Weights of a small GPT-style language model, trained from scratch on English Wikipedia: 11 layers, no biases in attention or MLP.
MLP neurons of a small language model. Each row is named by its layer, matrix (gate and up: input weights) and neuron, and shows model dimensions 0-191. Each number is 128 + 32 x the weight over its row's rms, rounded and kept within 0 to 255. Numbers have three digits each. A neuron's up and down rows have the sign that makes its largest values positive.
After each neuron's rows, "fires in" lists the words (lower case) most often at its 100 highest values on Wikipedia text that the model never trained on.

L7.gate593:160162100099195114118140128171135093125137132105186132117201122127116102170140140132148109140086107116045196100084145074093134050124127050150161118101127177227123090193115119155120119114126163108130160075086111154158115091103104121161188113134112131107177144160148148129100126161123071177096122103071141151157146099154122139139115177186087112125071102114161135189103150118072103116093110116171125168051112098138144139113166120145091150085114145125180170179090182126125200127116096134095185098074167146112112087119128134161153166149132157156143158199139093171127179118148129118
L7.up593:194085117136170118122113183155131077127187091062140124107140122168175174188122170142153083079105096106048135120080087151083185138112109130148142116145136112173105112148119129102103126155113154091136125122214141121151099143121077111092182081111146179173135131071120164100110139145148138110096179114072196067125111097202167143167155214157020109122162089080150114136121144132118117105079078197180086149113141085135101133060131162122114109091130146077124134151116184106152108138156071112043187123135142139131075096140109133126128153135112162106127121147121127100139141134121076091
fires in: "the", "since", "war", "until"

L4.gate108:176111094114192097081130094088156160132103073159126138165110095126157151168119106116137168041177185060109163111114124149110117086176134172154139149129173105149078142120093138171093108163124074114154153133134185130173172141147177154171111094121130171131100139140127158089115120111130120110064138124170114132144063179111168180178138059110128148163103161106192084178105040079112120126111095145162123119138085136119142142105156145119181079172097129128087120093066105086124108141110136172152091175090116186145153108145157170120168100183072130111136145120100091045074110072207123122
L4.up108:133085117150101130106121085158132084139170175082088125159105092182066122185108112160106067173060178110085154161134119056171099161102118092108131148143121113207110170097133083178132130100161047133088131108107117143142156140164064101200142075153151129184155141161124104115178160144143098115110081120119135131124136102095095153154108152149123111160090117062173094142093126093133148167141091156128133169067167154132103110146104159142101071099096124115079119116066159144104105102163153129115184126108151179056156136133114229102179138180152145165106183102136086145164118174091128092
fires in: "this", "it"

L5.gate119:158098092116089163149117139107082146160170166137142132098202082130145102163151171107126130093118139150100150131136165126164110127151158082130164127141142116195188153169155179085154117122128129174054144124125093152109160137085090137153108086109137115141129097115139144175135182143070065165144086133151124158142162153056145150166100161078127157086127126137084126116193065096183137146114117140082125113155131133167097119111169136130185161176166084106107149105081102185129116152099176106119123090101110100124172070074220217127124150215195113137125091152139137120146095091124123138
L5.up119:160172126112133134117165120119125137161068218140106045151088147117136119125156105152124166184117117116169180158138107155142069132084130138176145162151109148089132133156149076113135154113183103120114084125176125127161136104167111193105122148119111111124151156091147127149136144140078072089154177159145149111136128167136101178160115131136144136181142142150197128173132076120117123137132161103091178180138106095073137105153114111141153101127181065136102097148216142110098172139134150110099092125131126080114091130098158099094104135056141108093075111103125131143111154102143152132
fires in: "the", "most", "a", "no", "both"

L3.gate221:116104119113092111205114091097136122110140137070078141124134063124109156102236107107105136106118144073099156096115116133151127110155123137163146098106119130219149138112151168163125162100075183060095070154101127144170144173092175055115094122148100078057183114131142174090160117131112108176143069148090145141162098113245084141112101113152144107153117097064138098076132072149116140092119154103158141157110134104124107073131133142144122167084160135107124084194155100132180148100160159125141178105123166144082090100127110142148169087077122127110154096057133153130115153125159179158
L3.up221:178117137140094148118096123000088095120144139072085181103111125103108143092091113140132162127138154110088129070117138130105187089115148161175164097100178138091172144111115121171123116123167161160086109150069153128080156154133138134114102166119057128067137136091116125113151170143125103159115205111122118179134139193093125085140124103090090079119094139091123121104168124112092111132164146119142157125158116122165117057134145200115123109156113145126148140104072224064138112167109090121079108170098117086153162114135130170119155130140172133105094097128178113080090013036156159083
fires in: "you", "we", "weichel", "women", "who", "he"

L4.gate364:142130089098140102136090130187103173142119111148088109093109146174133147141121088164175112120147087150103141076175136124103139102128101164119122129088118153146044120155099131179152125115136220074111110113170105135092087172137108116132151189107149155085123163118121098120132135157153129142146144099163168133070169106088121164112116117176144152118109074142124068116136164190113155112176122169124105095132119128124135177110165089171069133108133078118135121167135193114064127100100138132117071127122132090091143114112126060037111135110174146141127118096076094186170148115147134100
L4.up364:109191121111043203102179144132114141092124099175098111127138190182094182143105156094135149129121100205110154155132138172173149115127121097122182128157061139084132191078130072164161206077137132117154140111160137150064112139124124102149144182154159159133105099132168054136075082132113139116109135141118127168136092101076151170120132113185095111110121116106138124118113171157104131207138138137121121161133122198161139114067112061121137133131159127079084101102106142102166133153112124090138089078092082161150230132145097091171188107140129131089106128148141128139117161149092132119
fires in: "while", "when", "from", "before", "whilst"

L7.gate195:119120106149121082100089093110114128127131093181078146145120104147177136079114126132092143174104142116143115165145072128142142124125102098154208139100110101221163036074128134146157054169096152126119104113145127091096121111178062081153118196152182137167138128116107084193106102113171076114122085097096190127155121128116123194078095199136146109141078110150114110167111137153073099123097135113135129086053102115146177160129176122150125160020036164110143120120087131137117094119139112088143084162104153132180122161117215138103108137107121130093134126161097147125131104131137114078
L7.up195:171137183093129082167114117189147075150120096184137174140135117100144161109164151150089120100118115149101168140095124128130102112076140091114114143125085105150096065138129067121138156135148158095118085102093110145094097141094152104092128156134177109139131156128143158115158093163184084152131185134172137188120186141104140160143104145141125144129108148077195127114124126090084086158210099148116156143152146150055161086071036186091151146143144109102171144130090115010162131149116152102091146140107089132113097098124092157061098130204156093137171153166131105108048124118117105106
fires in: "the", "in", "of", "that"

L7.gate339:107189129109099094144123112116124102102147119126140101121109136146186134170170145131103167111130114114131090110118149118126149150135117151101084184144123140159089184100119166173131123137104131060145141118092108147101089230128130060097140095137147180174157167132104143143141163083073172195148164114131109115179151126144129153176188097139121148145178126067143113117081206181197088118167138204199120110118185137171104143179155102147148141115180167105191121122073126126137081131130129124133151158151156157138149132141149072113110174128097142137103102130107124114103142148116082159
L7.up339:118096134157117079172110175181141148158092067145100143130094184072148143164114154120156118146142118120075080128179125052122155124205143140101140084170132167093071187135156145187066108149144122101183149134079108116151091195121136050113122119141127183192129136158141104104162139109065146170115096165130151078157141083090116151146161147136089151101142132102152146189100118150093130091109121097116099124148098138101104190088110125117143136163164091107152096131066182128108080133119083073129121175131157111140116124115167074102098131148093159119135066117132134096165121125124128125
fires in: "the", "a", "of", "his", "arts"

L3.gate446:167091090110134076142139100106156049093114121143131083117128194124146183144118151138081200201082104128086115113143161134193075175131129142157134097189169128162145185166087165153120116141114102202140132140074156129097122229080130156111101100100119136059125136096120113169110076104106097156163071167091122130113074126127136110206150137100159090138087177105105072139120118103155099178175166087108147166088132120157103154104142131128117159075164125162119157183110155132114127093105134159139164147203079080138157143162153139096145175086131154151130114092129175152116134105131121136
L3.up446:086081144157145108120132150089129091163102138204175095133188133063096167142194184171139118179139148121161135136166149094138141097112096138151128169117075117168065185057098147141172163100145136110150147136132110118090094136166161128091109145130146092130144118116108168099175121121102107135136146163071100123175107087198065088171071141155139064074124110113121109144110114164205120144095157113123086110104182135080076180127166116094145130104089117132178129137162131154091188125137127075131077127146098115119124146181151073013148149100146117139157078168181138152089114149124137176
fires in: "name", "named", "nickname", "called", "renamed"

L7.gate626:112099116112133112094127102154140155175075134148156144121161168129133143128138144157117152151220141159123158087089048099096095084158168118125077108147142158112164159108121130073083168110116106167096120107095173156112114153054157113090092154102137152178107160132113086088125158103116092150189164144096157103127108182149168172109121161138102148106132102147173097062133193117098063121100131197108078151122142102199126048144153094057155161152131114116115107133149128125148057160157159131155128128129129127129114132131157169123154079086143191114134183138148029058151099037161197146
L7.up626:085132142149031142112168135164102148099144081101145134133062141172080136233105121104075090113120074099079146117146123130163140093138101156185134153140172114143112151163156139126149132130152094058164097080154117093120200133158108086147101151157113142157146160156164129110180143150164183137200095105147074111122151137143128128129071126089172092129130132133182122098145145130086095130091097108136133161105111174156135151159103081085179137139147093109099074146165162101200082109152137123139155151142120095087091127137146160138101095075144164142073137162165118143151156086115053075
fires in: "it", "how", "that", "since", "state"

L3.gate213:084097119071078085135128119130134123154096137132158180113107123167137083097131166109163097125150132116144127107105129098114113130149107105069088120183206158113065063125134148153139133101177191131123131068124094114121095149150174156119140164109148116120129083159142097143125183119151083081144038152132156140118112123112087148149108127146121082125177122099105128070134104135165231149153200100144118150160148113140145147127159168132103118177116113132136108144104131100151108079105178151110127130147102163143074072137088182163132147184205137107083117068138150179070109116187093127
L3.up213:108069079113111129145151181170160150158129173153178153126158134129103135138167145106197113117146177087125185118129097192113172149083098118058116107191166178137114115163109132162144180129141150162088101073178132089120110197101120149127072154110199085113164148146108095054151121131103100101105133111141201144144087140106144138144105108113143103139135147171103140106122061111140168117130187155135132243160099135100151113106140189146100099108108132140072061167141130146137064163157120145182089099152114108108115135086103093165119066120157164142079156123098121151134194109090130181
fires in: "and", "of", "many", "various", "some", "other"

L4.gate632:155113103110111177128114098075097152125079086128148170137133115113119168073172176167125081099156128100103103074131184159139147094114137161141111158191148086168162115197097150097090053109120112122118174122098130115097180092142093152132120147123111165153130162122098116183128127209153136134094168105145069087140114136150096170176087138134101130061148109084184107079140150001166084143130216154095178111107137091118099116131086134116156111119100111124113195126178130116140091121130157102127118129092145116123109100144181062102118121162133152105182136170165086131143101073099144112
L4.up632:075169103138100105175115128162071082108138158116125119145166115133179076140120141164161126174079118133151088169131123079128114174132079097121132102144161197123103081113146111157142106192084084134051132094103140111121159175117157168136159132155117116087108120140136143146158137134156098163068140085096079146138115137111140161154203156097082160171087159129105123167102089108071138117140093141135182190139110158227096150199087121151089055179200113130161136146152134125098169124117127098128109152083101161111137183128171181148120089132072160115112108095138078136131196062148134132
fires in: "it", "there"

L7.gate121:125100132104116100155127127112072078113071145128094136124172094086071128118138146147208151139146102101144146091177140136142129140116099110104133066166113086180134099139122122096126183122096103127160125116144114087101147123162176093035159064111093075137224076124096166121145167121127125148134149145163141109140195112139148123144108156091145140144111142110128119154123163138104121166103130118153065115087183083089151135126127125140152115115133126140080146114123090129139170072097183097061109123146155104151075080155126091112117111115161132120132106081072071170122136093109060182
L7.up121:154122130150112153126146081102149117119082119123140197127143135155110116135184130059098146098119108130182146111111099062078125110088100098096196125159125152097160170120146130110122134139043113126115099171120161063138102137141132150127136153120194083152170122114170138137077111053090109142099072097102128103117219137168112137164161136132097159115117180158113088125162061121150099135125111134110171139150139132133082172097164160154180096125085058148126123109088131180096084119156064130103161126117124100094084112145152135178095170139128191060126086115084105094112124157096053086
fires in: "have", "be", "had", "already", "never", "not"

L3.gate515:143079085180099150069133155122120138127179163126104163123147097115181154205135105077070163156152116152092119157074158120165146094095106152111127119132176153120131114076150145113141106144116138188152134152161143117077145155132176140077138125162123156151075079133107062105138106121156079111142085120161121127134112094141137119139144116129166121090140111132096099134115118099171181108055148123081028126112088093128129122139076124130145131138122112060072140089059097153117148067212091093104147154094059122159113121176114106158109171178174132082148166100113111091091158106106133134
L3.up515:168156173135135124173114103101185187165107087177151177164164056132101115113156148166146149108095127111095125208146133131090120162165183124144086129128154108115134147155120110140134156095126068071080165191109152123147180118126174081087149110157104129084112161127107174099131169170144084078173152165153162148150105128093122142198104191127131192142067180183131164159113175163107100129143171074117091076090078120120162101138133154129159110104143115106181118095082159145149175112122129080143128132133134087121198156178123072080109128124077141101092122090104140159132087085146115126
fires in: "west", "north", "south", "worth", "southeast", "east"

L3.gate101:195156158089107118134177097080138138106110137158138165140081103144150177105121136117199126108167155121106105116153106135149096089179110084158188129100088136214084178118152144136174174102133106121169092131105123124120116125125134102120089147119103164124146145127124117161154180198091048092070167144113131113160152149158109178108103124193155141106107139188133177055126113150121114102104154185138178131148090127169151064063162106123135122158104020126125148132198097111139089072130134187130133147165173149100142114131094109116176141092154135060072114126131111101150109159103121149
L3.up101:103159120083134099166166120075157151112138151131169125122105075074140107110154091128101118106101180113056137124152107120111142136226093115193098141129101163167099131135141143141170144110054052161151111172120123142093100133187115138129165151064118154108136126163139147138130120134087103138120141076110134130183153108103117191171164167146100111120126087096177121181145145075090074044150144100166131158145117144164203038189167078119122025147165172156163151164084118122100117140126170200105115171117158189105105116179085151145148181151134117140062075129141105103137071097127134130
fires in: "they", "we", "you", "she", "hemalatha"

L3.gate80:145162153127099082109113087141101078116112100147147135147191133128119154188091140136136122151090115110139104112188168131159077141137145138145148157084099112087089122147141117147099064090099079089081076077186083120117114170151146123161175180167139128138075151154060162115172177124185092059150125080140109106150103142108116154105162138153129117159138204169164129131116114091087155144157101111127158113086109079086145128212126154149137182107152111101138122102046178123105178109118130078168082102114161173145119110161091080144082117088122150113119166124118149072118145101116113108
L3.up80:161130153093126086137095068167088163101152101141146110127149050120153196213122133169126104153099105104160109170117154139078133114089113198115090094146118139123106144125206110146106122114076120101092061130218087127148154141074162123127181114102115049123083136154120144102152144063150089097157104134127132135127143150088127102062109119076181133187125109123179148167164131095120089141156140128146098129079173114091175147148117110145166152090161099093153135144108133122148162156123089101154115145088091122119135159162132106176068106136105117129127156070096186103181214091161087094
fires in: "west", "east", "north", "south", "northwest"

L3.gate397:159064091123127131115115169147137103104143177173145185134135148172121058135137143140136156073166202170120137085141127128137176137096141163127119161064153176101139104125120178099159152137110098198126152131133158196097164155125157104189150158146128131134134084057139183110102132145104155096149163110148079147181059031165104106106173124087176145120128083108138148134160132117152157129146130049106150189113149098137130116123112167128160103129145145109105115173148086144174112155127131082026075081120134095120116112103207097070133147113132128145143146101120083085178104120156114151
L3.up397:105126118100090128156115171150034173122166126149191150078134179038100116151167148105143135140165108131145172111128077168138169124124111159097142112106143092147038116130117105114086191092129074125142162139129141139091226128128104118105174138150151144103101153163145157177080158076115111136105132143112043191148075069134104121162133157073141107157143117098147097101093124120170159143185119083164147137147154115063106140163129149149080115166102166130164160137171119186148138160149155112069075090123142150118119139154136125062085094161149133129133196092140105125159125113128120137
fires in: "there", "are", "were", "it", "is"

L4.gate446:114146089126099071118189118163195137154053086189130092084124145114122128153123138141182097136140165129145192027150174114127122117153087151093153124139108105103095106141084117181122079084152097110149142119127189103089142198101134104160112163134131123132128140153154130165119102130170136073144166120090169152132149170107090085129131149152194058147177125107074107152133146152128126138099086086067148129139121084208145132077171154091131190172195157082140134173087124142044125058126114124129081129118128133134116148148112169131147102140110177108101185145089166145096175087124117162
L4.up446:140138105142061139139161116090095106117118095219136137139093082095095217170142135202125071192132084093149097114136151072171074160144114182148131166148131152129119121091139091114146099104084120099112174113100128077160145195119143142130130120139177142172097145077115178180129154075106132136139140151100194114147085184150127119116082147072083120165119084103130123075093151099132125137144158123155090148103171093134120109112130183113109101119204162072144107154112123154066152122047134095142182156102173133106127137121094117146173118159074138084114126159061102111135126122128157114
fires in: "but", "before", "while", "since"

L3.gate199:194090130105062152127091177123113165102126148128115114100136120130130112114146166119126073054098170148134078179115143122158162171138127145146155149118142125160133074136100149120072164093186145143066141201201119149147171099148109135133104086146156130150112124123173148080159128152125129126097139136160121141105086127119117135093153129174109105107090080157118109112144121064167126058125136109112109173109115203101101093091155143093139186195160114135089200111170041162144139190154203079143082106122170103149154100149183106116159128057191127066139144177169107109174167172150099125
L3.up199:138149088099167112125159066131127146102119138124061150172168139152106161117062159138153137099072172111095185153131110166102086118146097160088122137157145139083117122085074179062167138143146106061087078075155113108179120077076079176128077125123129147064098120112136159127141072146104102120184133149092142191156118150092119143177096122156156131053131150103131087090152136070122134156146162103145163095124129091135145143057146089202159144133115149155141146146183132129167097066181100157123118143143110152056182129121177133115123098123092151114121163120144094070116118116167106160
fires in: "it", "this"

L4.gate282:122117138111097148187141081159112177098177127111152169095134099104084177163139111106170139142120155129108145144199131108119132150116112118087112164167138128145115173122157166115181131201107129177130098127154130189140134177167165093138122127097061151142116110193147165156104125131139150118164103138099166133144069101071145158078179126158097082102112123074088116098081105197170156081157056149175137143099143148120056106062098156113093126159106154134124089176124143134101092114162148114151114080133091090046183086110171064146121120118129142118080096109113098158155151096167193101
L4.up282:151098150060141085160152123114070128103139124121109151113147122152118174112141083127099167117170083182150111104138039111117087153129141103088132111138138163116138193101149196180148094177173105133152101150133123143137111219148164111121134125074103130159117124133183175143083113146124169080100156123085110119173080138122119134112097127043147106157079125140144166117118105213158119090149120103052152134167157089150197101086109152091069120148089129178152072145160071104205115119194164144143136109126116174167184119111092091146141082160124067099118121068109142171187121105087202135
fires in: "county", "well", "there", "time", "and", "halsa"

L3.gate297:149097095128141113097119128086136147120141125071164135097185077182131159153119113119156090144135096108093120050104100148034146103093134114180104141173150162119166197068120142112130131105133163218087183130126085120128134180111199109125159142111146083130117114024077146111075149196131180151155164140106117070135160113145072182057141088179097138188102109156136112049111152128126123102101080072150118080146120116154108130127125135128045147096203141177124162112148126196173075123096129147154144123095132098091156123130087115130126122128119143104091143172164136158026165178135114127
L3.up297:141060164096107094134127103120148165132149096112128079099103117117088123121140104129170107174177115112166096063163114159093162136087101121108100131144111126081157218101188084063128119081119111109133099138113071139178124141117147144123161165155100141123034192146103149085131069129175127171037123094153075140163140093106147141121113191100147152145110107120127148048147114119135108147114159125147079166083200145128160162136144081151129154144166106145169198186091129114114116121118144152124122039142120095168191135113167095134138067087097118152176113107165108111160168149128120150
fires in: "and", "well", "taichung", "has", "career"

L7.gate452:111137146083137099127160115128087102123090105140085133141157158124155111129159188167107119178093134145075145093083094100126093166056152094093059106124102115200163113146131116103152147172189095105109079153162154185118127111108115131139165165068131108112195140052139126095135084097123157118161174122130151096153109127190152148128152155126175160062078148137151166123085101107148117079111144178177104120137139099096143037137111192120069211149151153116074164135145140134106060098105134101141107154091159156109059125122152141166121133113106125090085101143148161161078115098150150155
L7.up452:140158199124172096165078130155141130152118092142114084135110152126083136141113121095087139140099130115108056080105121087099093127140155152125054142109121154114180083133086109120161162137176132128143163122124148158065192128173096126112133114112121127153184147120107147168086095083078113091181137100129085115111135115101131151124154143097183193216148112157131151110085116128089166139115090109147182119157127139077096087137153124154124171169130156119157143171115147108131098130100165140130130123077145162144118023107089088120159122119108158151146088096182150088035121115170108066
fires in: "and", "rapidly", "later"

L3.gate185:090115124099103104121127078152090115125086179148128128153102123129127123159091159119116083127095100162111158098117158125097097193202171179172120135101119143074155158092168104132069114141149099114089133136109120096187061122167094076184131156040102140125121130042100135138112055126132150078178154186138171153121066106103121106117127148127141096089165074169138109057126100119093147169118142118083116136093112121099139125123157109088135116126099128161112095144114109182161103133124099156077190096158116126156142060069169161128131135113147197113143100099056081085104086166137123073
L3.up185:122145101138098139192184139109116085126145143032092135119166116094141082132118131132106156132085134095141135144138163106087181110110196108098143147136074160162106146154122114091160154117135155118077098136118093142102139182131161153163129096157085126143152060103095173142185095153154070144102102139109104139185180120122140142178099138103132092151116120174157111086160132116168131065109175184200130169070058150138138183140135110136133087155152069146171101117122067080190096172149144118162077106103115065124156195154121126109101164115166163116141142137101127150131132124140109186
fires in: "were", "been", "was", "be"

L7.gate149:108131109066128077136164139125136143130150106148140106168185121106121041114168123139094143121177112094088145087145101084146129123087077129153087117154114141152114119175104100114177180170083136150130136090143099107142153160165176154183118104111094134088125138093153201145153128139126124143168164143120035105134080166166118147107111104160106114160047105153160168130129139157083064117152138145188096111134119152131135105129123159153089057073162164147144134142132169136074157124100165195112163096133104152105118113060126102105157146119092141098152146136162124112124148114186138167
L7.up149:111074101167088128127210173132154093104129094141132097106134101128083091135209133109131142143113138082119141118198145092165129213123120159104098124107154133140139100107089088134179132207097100148121148071163206112109103185166163067114066125186084162147132123121144121142125095144083168101175166123161089144135142183141144071104108080130165124155156131132115090144129174107110113049172175126119127137105152079083093076146151118135094130152158149129099090168131150099152109073149110140154114125214127121131127138053168110124104136151154111110106063147086125149077132085136125123
fires in: "and"

L7.gate423:180109117124128141140069146063103148179095156100146112143143129095161088153090116088136059165109102087138125126160156148152063114114159149123111093136113186115168127144119173085123120143097147117074102087143145139138105145172142126166130136167080125134095105106086180199103106204145147139166131155128151139092178157121176119169121092099149140097160136142119035086236162109086080118106197145091072132153117122161156093164112084121133142108122175102126094085094172117104128125138172197140132186155123124104094079123144118137102158159059215161089136073068102064103126185138112115
L7.up423:152092086113096140127161143088149145166076086048110145102161149101126124130134164107174028129117093094120169104169187140145100128125108207154104133139124151147106132113131095128114143123163123053148116052136187128164135162104152130127146121138144120118124038091114190174152088105130107147130071148122190116132140044170157102099152146119166140145119095109066126171183158098121113164100138133149079093154085214184121153182115108102169141155116094100115049069115158186085115166134087088105160111091146140144095108077135134137148092117095215128201095130067179130155122165137112095
fires in: "were", "not", "be", "been", "came", "took"

L4.gate100:103150159086170079147156119091090098126107152159152121162197130135146140144096087175141146186122149148129110128116127141117167104105146125152106140134097124110137106147058116137141136119094148181145127119161120114088175139108102161140118117100148149096175120129115172080089167181104095169179130078127158148110053088093063161142062124164211109123088106126122160163101107149140160133170111110129121126120083118174112118145105095187165148105205064162100133113167117129075178203096120124227134153112175110112122091099112142158149139113085157098138136131106194100023130134157101128
L4.up100:134167177149125135088082115135160116115085146173187140134115131131160116095066160095113115105153093144196142166118071113192097117131097183121173131169115130126168094105093102138127132140105124122152157087168093107086128125149099167126120146146132104100154082124102163133086123129185152047155191087133181214132129134089145117155125090168151162145127097108173124207109073105035093156166132093093106118159132159158103115170180097142138122126122126160095117120102128132126152139188223086154073184114172127131212082133108144105085132105085113141146143077095115111157078142090117169
fires in: "both", "between", "each", "either", "neither", "the"

L5.gate5:125083072120121137136163114122171140138153044204096155067144134127114104104165116131094084117117106198159162109083107149177091130145127187180121103151134157160197140158132087101144125148126202126162160107135073153177163150109130140185130128103137068153139096143125139084150143098135135073132131148158174094151114175090164074109158103191050121151161126140088129109124129128189109073152146144101077143082070115082115146166161192163135110112141093069146132098041164108157073119163152160122101162149090176111145122060189099092134093119132099135146152085087127151147099165143172137
L5.up5:165179110119122083107215120112092118178153135094137188113133116158112123092145079132127089158076127095175167065109131135108057115115107131062149086055109165156092130168134099173157073112080110036133106111116155151064125086122171077133101126105094132163174116106091123157120152081202104155096163146132165103163081146197098169104070109129068117161127113136126144133086077135128111162102132200165128098118112150162138123133150209097124185127152128162137112125117128133094115125117058134121039132127129074139141098170135155154151136119116129129146130162120115110156154116120086132
fires in: "the", "t", "a", "to", "of"

L5.gate663:084168086076126126085177114105126192172150126098139176105115169128204131132149107099120039208110094132085183138106096143184153167148110117089122117079138159194129131097174106144104133116140146176168172118115142096143164136175120151119051140139182130166156145149104060111118146092203118123116092130143158143181116103181139127109111177111126123121111086115143074163134120080161111124088086108165151122133155136114136143184176097142114089095104129159139136113133146189137177089115163125117181107155158136173146092110087095105099179085124165180118135136160115126111187139109156138
L5.up663:016207130080129117055126157126110149132143185122077178122185144143125071116135126117101139125148088085145125154131076056120090137126118101163139156107083146134113131182146106086102078143136158180144133158092059093114182077135165117116155169115125141089176153121077140124138174139159109148174141175109101147157157130143183171123155138138138155152107082097137095148110124107114084133171070171107135125177130169116077168176098133128144165164129125091129130144083124136117158096128151116138144117148140181156132097149144092100179061129139126092116113090161150144152139116127144106
fires in: "the", "to", "of", "by", "despite", "with"

L3.gate637:103109128111111107126165152117110109134152120117129083133124103108112123144082144156092090158103075160124111087186150170146091116193166125115153084146177076113166142072136087123102082163041122123109112148098104137095174153146111164126048100089120118106087133147101137105105123165145074152140123102127094114121093132138133137117156115133158112118106124097193148102132069107174092151150132052125141102019129198122176092167126157155154149111152112170149194166079078190104090107188143103131101092161069142171064110093162138134115079093140206139172148102166122050086124176139073156
L3.up637:127110133130053121095174105149136120213125122113087176090144139119090146199099078132108141148213134160115100112121099129095123086078118097097112164124128163119097178105115121124060117122117221091125100131088087186184071170110108109131162153064161106054151126123110097115142123118137111132093136129130107080198128106116094186160110111121114143087140076163093098134107085139164154115127117141114104165141113107063160115126120132133116119060162149127103143148136096159130127186139120065123097154125141130116055133115155163073200165078159118100098092140136116161128133125193080158
fires in: "he", "was", "a", "the", "it", "she"

L4.gate677:148158118147114170135150135171146158166133083110116134141097052172123108094086102189065101067164140081119128159058105070197128150152121185106156127111118131113072150148134166152084128103114125050146127119137171158109083116191117119144122135110138162151154137140105110149168128108125135082091131137149104090153118112171109156110104118168141095112150042112137112107114127210134134124144190082136138070110140162124112163196090123115169059084146174133124181136142093106105142136135103173130045128098080141137121077162130117140074082054115166147130125114094113124108165108130093115
L4.up677:127151108148127163075121132128199169082149130148090110130157127225159140086070108144110131118091110168157148111081130106205131162137134166155101130108104094056161132161143149118073126073195127139138121085136088159090050117152130164132170172075096137207164115115077152144156154095104130091092116141186109109117066087163112148081139168129127128091163065169124133128114082186180149111148209106102086121088086118098103167163110127129129137162101145073087163146177116031152131128142123103122077165130121121181084088146117118112122127075056126132164122088125111136141129162148099150
fires in: "while", "although", "as", "livingston", "whilst"

L5.gate143:124108135141082125088120154122137120165119141183128134040083137225133114117170136138112181139122118175064169161121088132103152179131060125101106120131130149207111128153121148146097103084129197116119187099135125157131123107176143100117092165094197150135115123066125066126142086126101116186140134164177153138090133123132182150151172144149156115159098071118113157108189177133114082158146112156140145120086175171147127160143105108124123042133172170173137149055134165144090157082118144130104146174150142159131104078140125107147114160109139114125100134141146118152044118157088089123
L5.up143:188071182095112097092120156144151123164123150108163085148163089143169154155098108192152089104108092097081165134112127117137167142155159124134112151174133103145087096097124127146085177165099131110110101103121168146159171098050071085080154130149088152077173115052167078147118113123124132174131169103137188120141133132176124144109170167143138178132153082126136100165105154106132117133199083166125086125135189117119153161114146122087215097098130140155092141134147123127181180132131150136111175176107191145114090130094113114084134170138074183182147134139065118174088152112072109158
fires in: "the"

L3.gate439:124116109168138148130169143122138141145133117114172168123130151082131104068124182116151114084139173152199164133086099145119050106166086105069109126103124140168129085142100082079066094114146133106183162099189131128104141185133110100134088119109184164131146186183114186126124164137137166094165111133153181114164148167116169184132136103202120133101151113167108103147155105096121116114154148119138174113084125129155086117145145153097104072139093184049056100079140142098143160124158186161148124133120100117090160119129184165060085145090161139054128082103143158145169141156141153148
L3.up439:147095177078129119164129064125153167064111120120170112080096167060099161152123138128113149124119171082068144168180096128150163098144158137154156158121127163133129154182074185174093175197118109136107127140144104056132148140104134124162075102129159086082116108122127098148100159150159168193179075201106149199115086137133102081135101125129125151113198109156125121097113162074193169136112079137199158148069119160153163108135090106070046124115108135112152105106145088118100112123118110153148206170107134130184176125129120153127138124177162098091150173089121081156119103182158170131
fires in: "this", "each"

L7.gate101:123133164125131127115132151141149061177158198127112180140108138153126126152117059107100189153156116108127141097133098128088154170120145163170159084158129147186164131155194068122200186130041144143186113178104159108078145174131168085091213083121141096130124121137183170096142144113138105124149151130107080113143105133133177132172155146082171130149144171198127059103121132103097121100126148145172142136136141101141147190110136146148125122117143082204131125124103092163158122121132064083101089097164131190131114075139165111158100130130138140124135130078117094134082186148105131129
L7.up101:164130158126158130082076085161156101139111180101127149144148164118148150138130113078125226107147112123120147125148125133074117062156113151088167126179128156140184168141183128083189151152147120179171081152158100108058182113153159131083162097142122098143128108126178202102134165085089145104056168136157099156113144127131130108167156168117164154108168106163104088099110128100117076149138092178128144074177146099159125192152124102110115068098159146124079154149094134161128148087125108154081101168122145191154161113139182099176113150095160142130100125104098105123056207143113138087
fires in: "has", "have", "also", "not"